Part of a small language model's weights: vocabulary 13685.
MLP neurons of a small language model. Each row is named by its layer, matrix (down: output weights) and neuron, and shows model dimensions 32-159. Each number is 500 + 50 x the weight over its row's rms, rounded and kept within 0 to 999. Numbers have three digits each. A neuron's up and down rows have the sign that makes its largest values positive.
A block is one neuron, or neurons of one layer that tend to fire together. Before each block is what it responds to, as a language model described it from the Wikipedia text at the highest values.

Separators after numbers. Commas and colons right after digits (4,000, 15:00, 0:06), month names after day numbers, and past participles before "by" (followed by).
L7.down20:432548546460481503489503492535512462475513474554439428460460493476472514496549394426569486514484482496534566526451585528480431542486505558458544454521431440525552528459532537520523578443519578481465548513519522574513521549448518475468535475481506558495546454538468500528586478589493475553480429452524526550443472533400527567426488451398546508551605537510500435520537464568471520446523
L7.down26:405559578451471565481468552480610452535426445548498529529474552537510492498499439529488546475405531480476475460438436579466485481415527640481530583573422490480500473527494525450551499414560452509496614472508516446463432458556512415445531388490597517485447448497462549491487512492511474567463505491472613538575477469583469443424479505558464435521520499536511483438481506526519523425549
L7.down98:521453495510444447588474506468475497469493525479520488572572436512547513475567549516517494521565455502505557482421433485571527534538501508590552480530489606375548524538488397506538455458461487547492533455431548474423551507486480428502508486464545424400540579501436545513389578444440476536447450435547477441420491545458527520509458477596511558611438570495536504494617563373526535517476
L7.down266:521544511514450485547527436576485455567474521595561465376572487419459411500467460506522480470520471473425581509428489518466487448539452387484528477495518506484558456441378600494557524471513503514528486424455543523469463502516462494382465500479546390355468470560483542539490400480527552524462504465497421472498530500507455574435379452541585461562520565529565461434479555479518507476532
L7.down345:525543464543534461521521566497492486521465469464503531390515514556426496550423547560537437480474520509526466497571505467503521603458531527540455456521427569616403543513426505425446488539521518405467477607543535579594500550513511483585465524507575585540488500500539577606375514450448493469508560483519421431535411446493514585413432522514507532543500488533587546483507499576573455475532
L7.down360:570505488448483486544550515538492494477541518491490467456537581525446498501603556487505574470597541466568409551496593506482392551533525490499577577491376475463519563584545542534510489565508588423425423543492527565558545514533503577502505545508491499541463472522455425427568588477590553455448489419491508399376463540472484544491520499565454419569494518518549458481414569563555601508439
L7.down382:519467509490495586543497421554420519508581500512508527508544501534509431523406505521497534455465440548437489482496542441455558531530425587538554468470516470590533427485475553503476485591557585457572568431552524523500526473482481474491450464486552428538492503476500495508483501471541510502513579437560534559531484527516516496514458542354486461507443515486466512526528507565506436550479
L7.down423:534598555532430460517550484434498550500427459599546518515438489494526509482459444520477446508463570477503489486519610465547518476545448652533462487495458529500472485543508527483416532544424556433524515509519519454486471472466537504514562625410383492518499524510463484469466456447430483485524545534493507475461574475448478460536535436406503511523511533499451445379444454462428583436521
L7.down446:560451473443580512512540449521557456476516514501489410461468593429445410457517552472496493584521492513504532514450393464429462609557471488459508465559441457517497536557582538451528439420509465549458527483526495492527568515441518428489518409442486536548604438463610461520480519441504494569558510516411544513460486526554598509474463460525584441540522488439484548538525431484536508497512
L7.down603:513500508491478448497503545423434434484556564487476501422510463552510515567591512535465504464463514476460546518461506457456519558501365510571433428412512523452556554431485548574462627516509412530446586538418504582550520537505471480502482482524454462514485458470481556508576510493472455477464472504533467434465483561565509453503560469494527531455523562438530563438505433459635564448475
L7.down641:435571551463512462537519558520417512471433452461519453521443511528556459555556491372605428523520446584529521559413513594491518462566509604524430563505492447569573409524537569429496503634508452462515594599435553500491563544494418525530452442549561459475539482357476586584452553431467558502503490504523462489568512461483540401502531566532549542440449532508562471524470446528441471468494
L7.down802:513570511512513558516497457407536479529477492494604426510468486462617449412491551505451419420621439438541475534514538502531515503447475554577577532545492533541415452474443521481589466491497491550474525561472400506522523455548407583556474462596524549501525462530507405556519606517433451428465452478510551593608428488530444488462498533414498468528521479535476623545540414466438522498473
L7.down845:407523456419510539565534398487485540440452503544553519566441477501568532453521436551578492556594510522580580510478519461463556559482548648523458497542406452482413555521504522434454501519513486506563443452421536485479563487530478487451448505489461561474443519436534504466542516441559600470492463487422479558597581575517425449477512478504516509403451500480482622456488499502456483468527
L7.down857:421538483523487487439498467520476498568399531467575479540505502510578491525551533374461526497493446511463593543593578484498465392512477555501440523506519484422496406502491533432624528515500493519461559536482529441487500490488454430425491432537568624483419435529485460484537568523570488497530526499486424478597502570511480451456402424559462483431531447428453507510452594582406453588556
L7.down1050:547479518425531475525523476379421474467499579544566558538436602494413570487458508570597524510501447465484432617424510462458501531469571503485509487535631476421581569460533488461600487526535525487460568490454515573496496497481451498548531530550454445566428476529602538392620486510499518459551513485442532498504495520483597479504482510440569436422529393465460536474508490492453579500461
L7.down1064:492558534551497500521471554511527573458483447513461536441569545507467504514580418457401558432450537608539550545456511547441512544531451505518511502448448451445533544460451477531497551541480545556509532500447440562506420464407504547480495473436558434571467551541514554481448627442507301531417499565512528506540509521497487542428583497521503545486546617522487488552517512479460565399485

Abstract noun heads before "of". Last piece of abstract or plural nouns, usually after "the" and followed by "of" (dangers, ideals, hardships, mismanagement); weaker on year digits and table/list punctuation.
L8.down895:468462538572505509460540439561413546546491556420481481542460441550482444509475553396506534436461461539481488474489537438427450564484536521523528433500440511578475580572442528439518531491519481521567485582487506513474615510549608479540468477479443420456483572530419494484567521460501446552484422535485550488501597521525602453473572449444436415529509484594494488561489524492501523558469

Mid-number digit pieces. Inner digit tokens of numbers split into pieces, chiefly years in birth dates and date ranges (19-9-9, 1-9-90), plus scores and route numbers; occasionally middle pieces of foreign words or names (Col-ón, acé-ric-oles).
L8.down121:547449450548475446548653534515534411461555523491438452580441471489489519514436434513487476566470514489510459500491554505560465507526560503510481569445497599501486403497480582394479598466554528514447432460438502514560590494548450499392532532542504461596494483517446447477537536488517464563580530478490554553457500551466487399489476488623506503419544491527492604476396566481577516512523

Word-initial fragment. The first piece of a number or word split into several tokens, often after a/an/the, e.g. an 8/10, should(er), inter(change).
L8.down986:531569446470518579553485571579470464551521559505539568517516462487505467464530506525495532538520523518392523542499427550520527468443434515475461398578437550490457464473537469534497595492580451518564521399494560500461538465549457519408472421463499424477532468469536504514519482513511497538584474514553474544483551538441524533434555584678504417506519475524452448447506593490470476497464

Stat-table number digits. First digits of numbers in sports statistics tables and career lists, like goals in (18), (11), apps 14, 135, or league wins.
L6.down601:463517551521483460536461449465505538608495517465549525510396437543490481556522465521571473449535468476441518417426512476506562481483522495532501509455462488507462430476603609446477445483485455500508459440577546456451605518468520387538526532442525533630614555490556480509464549471482456536518523434518466505525491489456424586417523596541505444550506506668468482533501511610603460474469
L6.down746:540512473528576532490426547511401503465399476503515415600448571482543471503601437522495520542609558488464505586455598547459661479468473518477545509480511517520488438618529444469533463463558443424508511554470457376458456462511409546575572531558484510603525508469527586447525454530558527471545520545460481556561520469538460462496495478472511396468506537488606537472459479548499497449522
L6.down750:515535525497460399537529454533496530425551440440543481474539507464543452582534634575437430482466496429463468491511476528602489522461542596531550544446502518532597526501474514471541612514553525471462603476638487400505563447566495441542504460511527490556480504513574514546468512485485476436565471536492594600480530467578593471484559503400569455405509526494575500467494561535445531465486
L6.down947:539560495482495564447520419570467554516381509513464405468420517544559514440414493529470480432478548554454534498556578505563511536482599519506446574503507533504531513577554434480488502486477480542561493559353541583518535534441464429582444557507535508507477602454470572465386458525467522524488564425512509533462369532531526579511480517548504580442472544466553490596424520531530520547486

Clause-ending commas. Commas ending a complete clause that closes on a name, number or noun, before an added phrase such as which, who, where, including.
L6.down346:487588512455518431447466448494502529473514445581507483497505564511401527508459455517486575480439390523494512464521436503489502511515411568509503526534501484460548420553538519534462440595502571537578512522499482394492567596515462484511508488385477464455494539495498486516489520509518614482462466472487531464596538519463427516492482556422576485511425450501482518478553493491493483415532
L6.down987:566502528534480490568461517457452541494495547440496452495625476479621578488466481467460465520555570374482526498504417433510501533486389612593577511434528503484507487520581467496460489580412503474568425505573561518449474403502453469490524523476483489495383528471508493491458580451572487352444539570557594507540491447504489503436474407353446532436427510560499527524472459595574525474485
L6.down1043:467588506560545498483469497559448549459564524527414499539430483542514487546568462509531560441423483513517526561531502469474454594542461448465546490512493537461568466501523474447401484529608469420546548489469540450430528544531522426540585617466473413572495496425443530435479462435448452538500489519564427543552511489499510594512498471607576492552426501451531473462478620481503491526456
L6.down1050:533521422488553424510491458494456531445503465534482453516445558514594497539416484452484436466526480462494518559468585519444503522523456564488424483518482550462462500517564593514447543558408540442519540546492560521526452493526523439462456580414484516552453468553460477568469487448491533415453523582531486485519584500477502484508417427453499508415467551480506377475568556532507562436466

Number-initial digits. First digit of a number, often starting an ordinal or year in tables and lists, as in 1st, 16th, 1977, 2 episodes.
L7.down11:501437458532467483503517496534501421412479495501426476532575461495511533488443410454476541469589472522491593479445498477436446489405543433425415487576467520484519556496440557524497472473543470531503465561521449502531489475527435531525477562502597536588552540456535457578457453557443507553512443528435572437542491456504448446544415513613494485536495447440568524474499541517427552525523
L7.down184:550578538479576550542477457487534481454442500602425552558539579546495485508516524554430476547683455451496544533503515478485474497444546545523434467529472458486564494502454531482493495516463544407516479479522449457446497432510532571541483596443473446515497628519477393504478418494506481504569551505459553473543417523449496411464503585585524436556438552541567551536556412550500516432483
L7.down248:526573572523426552538491426477492530537597466488469470475464493568564411482532507537552468433439556575453462460502538445408540461523484511409529546575512499509417476482498631578489481523449410507433474504488486532425391573537514532471569541402446543509468441454493496531488611551596463569468477459500571464453555451465495477470525478513472488542514540487487498478484439506489433408593
L7.down262:552428584489489503541555503516551471466553470488482485471526483426536450395455418427472528571397409545527532602490449489501466538514526445544589423540439504360503456425457566462520534496487530395442455522596448465531477428495473498496558487470507488473417511511522488529563497541511447476514457503549540520542438545548483454430514566534518468567479448551510572521533497509477479518492
L7.down308:485383456472569541471539520500520556537602569605471505509511572559519475517447427427463588444518512496460475508537493455436449438524495535529504472478506510534545550484381513602429513530480525470513510468486459429476482493399421504568531506555554557526512437458380440428496502526589512473522543474527524503484543558471399493517370532510507478427484550540464522471474581388522450455634
L7.down419:551441519544510582546583399434534480464533522426480591514443512497518513502493564459521524488560384446515545519516514551395449578503443586490462468527475549493502475462564535388526369503479508441537567593547552522512465445535443487477532486568542466452478487514482445479503529462557562480497475483576501561528457597507529506502460563534504395502435485503469435547519491571570552474599
L7.down482:515579499541473526520540398568451442486510475434499530396557422535477502493518514466575412525440405519563566497480493516458426611514470470457495520603440448472477514409486531504528558482473510409464468556484487518511472520445453483484524552531415503455502497530441437533462496491473476407516534480443562419537471542553462520545459423361500498506404422417492508515539453499636464485443
L7.down536:594381464462539496430525509518590612462519494568547433535566547392434569508495548575519493448473489486543533399458521496511535508465540487563530456520467498499432500517499446496612495512436489453439510427459613601499506513524535440522507527582482540587433480489511423526558399480454530496579579481539502542484537511521509448435430505484497477467478498562500492520521432508529539496484
L7.down598:593457498528466558562465549516460521456529558516511501525507417509475484501523451509432471482562476500449462515566526557510535504423541447498535517460573476474456643498542444475540490534529509476531528495497500563544440478550478495489559540447574479452531359516510439473549507600538439412527395487449478471451446499510485425416565532442524483461538612465504460432527518558488586498552
L7.down682:496570474483527485500506609500556471539565542523489492541629594500547488433563472512552488564474489585464475526513496529548431553527477511582467518476459485447442493597398494452479408531510470490507439505552580444465484520545408484505504492499540528584539574507567487455527520532454518534492477501506428555431466440546469483510499443595504519434511492501482512515529500536551491557558
L7.down723:456508465541490487517517573577434418502474435516480517428493531477544531381506535401544500499500534628539474541454568489501494523515499481482499486532474493498480553446578562447502456525504461537594585483476546525379460534552529519505565507456479492466443476582478424545438491549499541595487516517524530487560599440585408422489525426488420448483436481511501547467509431518558529523486
L7.down837:486452450490529436507477506531588509532439445462529463533456427430478531573527615483575452529532575430491517524450392517493545491510506421495449540532532435444466521510493468508445469564433440455537429621543460551513476465598429491450519497529462603515527543562480433484535494545470535468456472503572463525580480475462577487493529484512527494489482421486523590579419553584522400513475
L7.down895:520464429468571489504503439454531502528496525508568548470425569503476479613589434621542533523560570484489576488468416628512450491462507578544628545575480452488437565475611476389487472513538460531517506529528517551558525486478439497479559589529536511520402423510504424412537446479557472485494531511466552457556543494470498433579513558458506534475502545468493490498480516438609573486484
L7.down1032:530372529502454606499571571476479387545522413470435496452546537440436469566442494431501511500489587471422489508491543497501510529453563478487431526430567537438473508515426510536491537530434511527484479492516557521540500487541505521512456511532478369530559375454511524506497350571541456502445462463547547341454420506392552497482590502450508486586545548481583457518516559439501485502517
L7.down1076:513551508454510560457581605521558509571553474497454520459463470483492419451452466503460488507630483447514466455545571444454461505533567508420552536641618516517411531545512559474550439500402503493544509522458441549546425579485480505532391527433515407544532424421446530587522505522539531529426524537480518415494515482549491479518571578529506387516458415522452508422517412544477465463558
L7.down1084:500510499521476466477446518562442509554523396501562471385501478566524444449472527447495575446475476473577472445432445458614421453533395390562545565476468404554502499484564500564500567469503479460523510451540391464489519547403425497600641541441521534519508511512538443548458485518447452516512520519560424584497415514505518586546409560449527502619421552513559542469507495453483551483519

Noun completion after determiners. Final piece of a concrete or abstract noun, often split and right after the or a, e.g. th-rust, stre-ak, drop, lack, shock.
L7.down67:477506509443595438438493450493519445529449515545480447452570528507488410542490467563510505506538438489537535494559419507599473579640473469377495527519488489450483487510441578512610519533504513536512557483525479574539409436523522541415504495584432580575475500529449450585428527560577442535485498483437543531551540489419589522422540463482500551462576574437431501497509505547414480343479
L7.down93:459531555442548488493535573548428454463482493523453453529475490522451598501452572455559537500526491572550585558520579459484391503544464451610496441490457548467564530483542452482504513552475515606456533464447550587483534430617575489452570511516518500505376517475478523514488529512484476418572431485530437573462522552496502537498476507430463497491578556574433566473503583481482500496476
L7.down111:516597484462355470485485522545473475486455513482438474440534497532458517503539507492452521432541432481492500611491504517550580568573569478493483442570521567560499571468524562486532551539513448513452470503539552466537559481489452518456532552555428494507491481485510510561482467551576553463428428391475504545619494444520548460384442559471515537467555512554419538501534490453472497404453
L7.down148:507569539457586457597561516498513553460531461519478531537501482509537417524554514497420453435508476470525508528536517467557436513562546483515497513533463517574503542499490427450499570517507491508467505545449602427495518567558511586399514547471572505500450444347423503514446407488521519567404540579562495479516448501468442495480522552533539547544521562480434482496524531538560416456537
L7.down163:420469416507542457479472504482546453467560589453425488497481623447483441504517518460577537599533538503465483479456591471538484517545529505596479548559519456480583466451497440505509603536441545463489501424450551494479534421426457443411459481478660437477527471588537505445407480562412535466427476546542444450535548471496445445422650457559457487458495549498465479563584579509593497448405
L7.down219:407519549564537576510532449571473526539426486531438578469462451497522582521405548509448549495449464445453489564637504519539536493486427482460510522553508588540513475496499543500411551530595582504458516512415500444504525513479600543553550554494431476426515573462454557483452595502476437528539487603594598533547471468521429422531493456488534542462506490458537496563488443565520471493470
L7.down306:514479496487456513477622425511492420513589421513465435534528526590543557439515544584467465436478483543441414509543540582504464464531529497463497432443503455623426599484527525391533523491489497516386583481588439519562511434657548436482454498522483488514473557484440513440447524472544550494627431466443524401496543547533457497446549634448472576449557504520473481414526503453525479538468
L7.down346:419432556534494486565565488418453540471470551476515461486504508604506537563484607434502465485504508534524519536399555485481514498495552531534515546528488609556508443452495483486537513474496546509504553419458421555470568436505479476446456488435571467556587596583525495526482570525419512455470527455521511549572482543558589505530535524420547475389514434593562465539546541550507549527458
L7.down385:364589535491521474497508475572476453522478506513558489457516560407413500540504495471419500485521478469453519391501489460525472519565533530431521593477476456494527563505472558478504485469502468568459523546528424523561635503506452447480586587453375440419457479442515502541550423464564528498444523561499447403644547567529526451513468454393558534472504530568501526545496480399531453490596
L7.down497:485554508469497484534577505431433467559640502486585442460460371510475525548371460536526505530553481501549471530531532478388559367503449529482455534458464483488427445496479501524453551524529498440463528462513429566592592514483503518504447476409465440409501595472456472530471450473504572503557591503433440435437495465520397538525505396449536370465518482435549477480527484528500452553496
L7.down533:365443571534490485406540461549427418485481445567534483475456586547462475519495500423470454507463478571482489516503574495572487541519478452414502570424535464539461496471527478550476497476440542526644516406482525489433485510503486512517569534458577491494453549498533498490467515554454538568630462535457458458535502430588462439458492519484447517496513625560446513514469575520568487488509
L7.down572:475563516574437378559527507512472452480499568511583571521433484504451504477501499427525428571561492438460545479510529484527480569504413514520548464530456538462430510536516470492476419534520502563498441519519478560519455404403584604471477530528475425542487451484523518488465464516517495453459626467463543487492486470519453489430573461488557458496514424466428564539553489574421518498487
L7.down705:421513531460476487526498434437466493427440488515438445452496470511507495565474540477545464524533532531441445519463504487537467569548507520553491487472496530648484385502399545560462467538547541502498460556534568494509561557438508574444532503403532436504455520488539541514566507500502529458503555557577476510516587502450469409533454536541448530602500600521496473526420494457519509465497
L7.down716:503483460355491466486519490481484512570491478519501528541486519469514443642574455464477487521533553532495438525522511367478507477582514477488539524394563467627451511480522566600408568478523478467528470429529413591500445425494502476530473535518504450527476524444478538533507482509493547591537529536466580477455541542519504583478421420569423501538551553507467382482527486479469559435497
L7.down756:509553416562568575490398441441505524415462522342546545471577508539522460624533470534493531524432532492485539486514501522555557429446420497499581498410498486563491459586541528433483570535535619434463514511469468521588525490571501463521584450502378585516478530493465595526447580547594564536488550460475539517468497489455522427498514624512545478496509579480435549487445570486572546569404
L7.down773:494447579522500491458481477539516399526466579621492377536559469467531556487505541491463557501456517574486553545371531489410519515531564476545519565515400452494497576493457498485456479487436544543408509579472482422524527445599508477521491493537511564505437542480459577529511483512525538539502516388431536410605440503508501560536473483417548469471526429489530447471479458507530529522539

Year tens digit. The tens digit of a year, especially the second year of season ranges in sports tables, such as the 5 in 1954–55, the 1 in 2014–2018, or the 4 in 1946.
L6.down212:449543410535524447515602576522511463462499464586413427519480447461513453595536507530502422549435507536519481485461552464452614509535515491516423522534452501437453585523489508515506558509439556482462521558556450404429404430508466530536474458501565538560469437513406578474476551469540437528495474404482450523486464513465506501461485562467489369427465441434545517468522493531537443483525
L6.down214:514470547537523541503591538570466495516471497470510523406517434497472411416425524513394467582443547484575529519527536505483506498450489512496513501483585541403637552584463512504485531499489490476534529536453543482525474548552517514543463496472431485500534601424484587522439525471502530563547496426480458505518495537502508468580432514563495529445525488512465532514502524411517471510512
L6.down244:509390592546482512410527466501497503415463456536481399411544465424545489506467446562482553571465550515487557440496550588475522499444555574484462497570513598562490560493535529511453424524520489533547585523521472512475510385443493558491513456517582531553457516520547475407556444486559429482527441530501496575528478435603466444495493463547503476482560500494496536581469537486495468509425
L6.down1006:537399503552476507540484442556470474555469436497503470461569483441606483447457454539531509573560452553482477467582520534527512466450556474484571616582500473526573521643477488492476415502552438520522524544464506522533558479454503468472490525436566444481538518523440546529534338508489516460510481581443535543537493527532539519487462538388453476466521409578490516638504452429527561466512

Event noun after "the". Last token of an event or action noun after "the" or a possessive, usually before "of", e.g. Following the visit, the cancellation of, the demise of.
L6.down37:502478518516482545519550611510441552546420475470531518418541556465435516546516602491547507547523502475391468450529498466559490448528495468553468448492499439470530432500513508485556500572454490535495328475515411497427490493484471573460551505483521578602443504527495555458482600428476466537525499517612499489501546471489464462462525553492560586458443496607509540541556586492416466378532
L6.down107:454527500526534547581504466489498412502535444457575455555486605441424461570502490504652472484488472549437541554574510470511436451472431481500441493525555400586536438542480598489501549557528477476486564473545474611455447550589583387420541501567576458354535520527511512514432539409473536494436480524419519460474564530512473520427508492445555509372544584474484649520500576473503459511486
L6.down637:476500459475440495506574424517549485449607455492476460495469524399477495394497472374512441522497526505399530506526556521487539489437428482427528438496490469476426448482470524467532484462581549509480425418513496571393615478600558428501538536494569591486607516523563481515568531476500576491522460479635444530472461472518478469578521450506470505505538540454542506493419499566476470502559
L6.down1044:496512457530510500493603547506458554520493547521532500505420560423502493461481518565531436450503516492557487583440502537532433422536480598493442560581517531500479567489399506480511464504544459409496576546563504576546438447567499520472498530511564388549470476552452596485506446454460479556435496506441505429513521530513476517450517485389523428471557415498448493603512489484456542538498

Digits inside years. Middle digits of multi-digit numbers, mostly years in dates and season ranges (the 8 in 1989, 1 in 2010–11), plus spaces before numbers.
L7.down64:525459557493504510463512550439486526466463573497447504508551433477435478492505525480497494410454514371557396471446574436614500536457505594519464539591563479545546374473511579482506500556476495446515503512532544449521413474482421441498395442472456506533468442477535452464553568524466567498498580497537483480530507494483536498531506482514457572512447470504441530512527484532601487496470
L7.down158:434524498424411474467516496601560488457474465542481559453498470500469492460516468545488464467535439453582446470592481565439390496471573594485452461480510602622579547501469449494494492447442468484373497472443507564554373425553444435413446514498417451417489465422463561544435458387483538416552482455457495576414582527479533466513577482455429460500532557501502464462467519500523561536606
L7.down177:526495478388523414535556513507474419523502485525457542454453468484524515467612560611487510493510475476559450465482501458474445419498544430396565481489506472483457528480518564590503486526517513559522441580480544442491427484445519477418483569627493486444484531522579516467591460468511529472432406496468484466479482458512447451541520439497455485449459473506479440583537437440512417557463
L7.down374:428512491585535511580519469580450533396567520631495403502500420500454608617457555488452512466522448499530567548542517501408438481568549525581557488401497412419460555496527420511456468469563477437571545531539510474471565505516458436464472432597477430547543499413464534528447522513572466538545438470545542498396469482584452468549464558658485488516455534547533526453549480539597455444468
L7.down429:570450437459583493497577441516463557448499526449455542427501475546502525424547494532466341552515484566388586449479445534498478443476532476455552371511517463455523506496503554589442476521488570380588483532490613488534414471494512468503522504515501532453516623451537443475479562501512497500450457462554431438497563489495502483519563451438563532470458552567479491540426507454544445485427
L7.down503:452464587552548465530449451577536551445458438488516499546602506485524471494470547560518519588378539588528502513457546541535562393473498544516448471526599506554494409508476409575486437505592538551461491502542539546550527461468524577488541476522542508467456536490503510445417510404628515502505470458558476495518477564509458528488498513451487559473484475523523531455577504538471462561460
L7.down577:483417536516464511473440400613468454407518498538514530501416484524439512467483532499521320476480472605526405489494508554496491538543527497566537462542444471579482488415443535512534547558534527496488563506467512425504472505508396502506530528509509485514407497419492426472530527476499518435473472528503441523456569566500464471507503487403521494529501522517524438515511483507535517426514
L7.down630:561427544595519467465541529568524495541586539507439453468456511476424402482448457548493442537570495478497543482398456526472455448500413516425500513492394570511512541542393401523443481525473503504501516611509565508470437541456460531542466516558498511495562493588489586462599560563543527477555454431559499532556562498557428465573514442586483531445551489544422561490528554533486496449548
L7.down637:432514468556548465453424449490528360473346428475537407473484511534472468550538523462511392582445578469562427535563475550453548461515383467533516514521519491507452458475550462445477504467451555553396526490468598488475416469464525470450530469465477542455496472386424538572587487532531542565517515409467477553498526458489564439532537481531453519514467538490556449516527650413480592548479
L7.down658:418511509505473569541460505505562504465479489476594533471446432442417473528516494544547487572506433454518654451477482487482511528504429428541500567428382464364526465490523405423516551434495521524428581544448407506467466547512520525495481517553530518506450510602562564423466517514466520525474471453548572514590532506480477468543375421535512612498511515510593467475512475515585470483467
L7.down701:477527492546454496542606485551486465444418462511563460497477413446439467511461495566532534502535543594361517449506462482413513516541570493510436505511515475506447508443390542508486448475494505506446478551410682489495549439479522452449519539543549497575584504482443475476499527435501573476497482509529502389529458531535537523474503544418490410462529493464489437493484523505507481503485
L7.down787:483486506443564399556499497528464522480488438511506476626497448566547444404437421551495485443484598406587432532503437485440595417493538571500519529515554560449609577505520470516460532520574477484484537429453602546440487546440536538500576489526514470469519514540365513453637441531482501438526487485475443439457582534436537567464544434570472437513494460480508425512490477443579548525502
L7.down796:466535531467452415554553455498453491467497499511464493512479465574508582479452451510470491565547520529507476534646506485531479431519531575557533503511512611548458565596409531488504412502541565390446410552558407522565475465505452357508473496478557589445516467492578556498475530518553500426392451517580473457432561502424475537506446465481478497516514438529453503474497462561460498451535
L7.down848:554465491480423533491545587518481445453482451385519516506404546452416472594487506482509403541506475546517556473620539558486525572581421588591448443407481466535497593404468486567484471544525431485501518490496499500427447511520447436474505455403452489584447392458538599513530452432452542592482502491526429480419463565394546444479496475542596570520506521491435545513535563447480485498513
L7.down905:536481488555554472457582528533664510566522539558485565522502480437427502549501483453535538479496482477589456603464549507468481509577485483432575574604509616494506565480529477572509452520436401430546440391580523464506470459521540472510509447425584521461521453542478464539539512424430443507466541502605542513462478563465557514505505539389615565482505451461464531507580612510543517548421
L7.down976:418498552459490523395500523596456508490442529519580530440436451465396362461543508463576568537444528554491528499405551664419554472386524513502547508538460430529522523470541619484523518565426503425457502560456453459500534522569545496460525537505542461419496491456525492490555537462501568536467462511523459575542432555462424434502550501552501501540512483530434419479541466572519406547464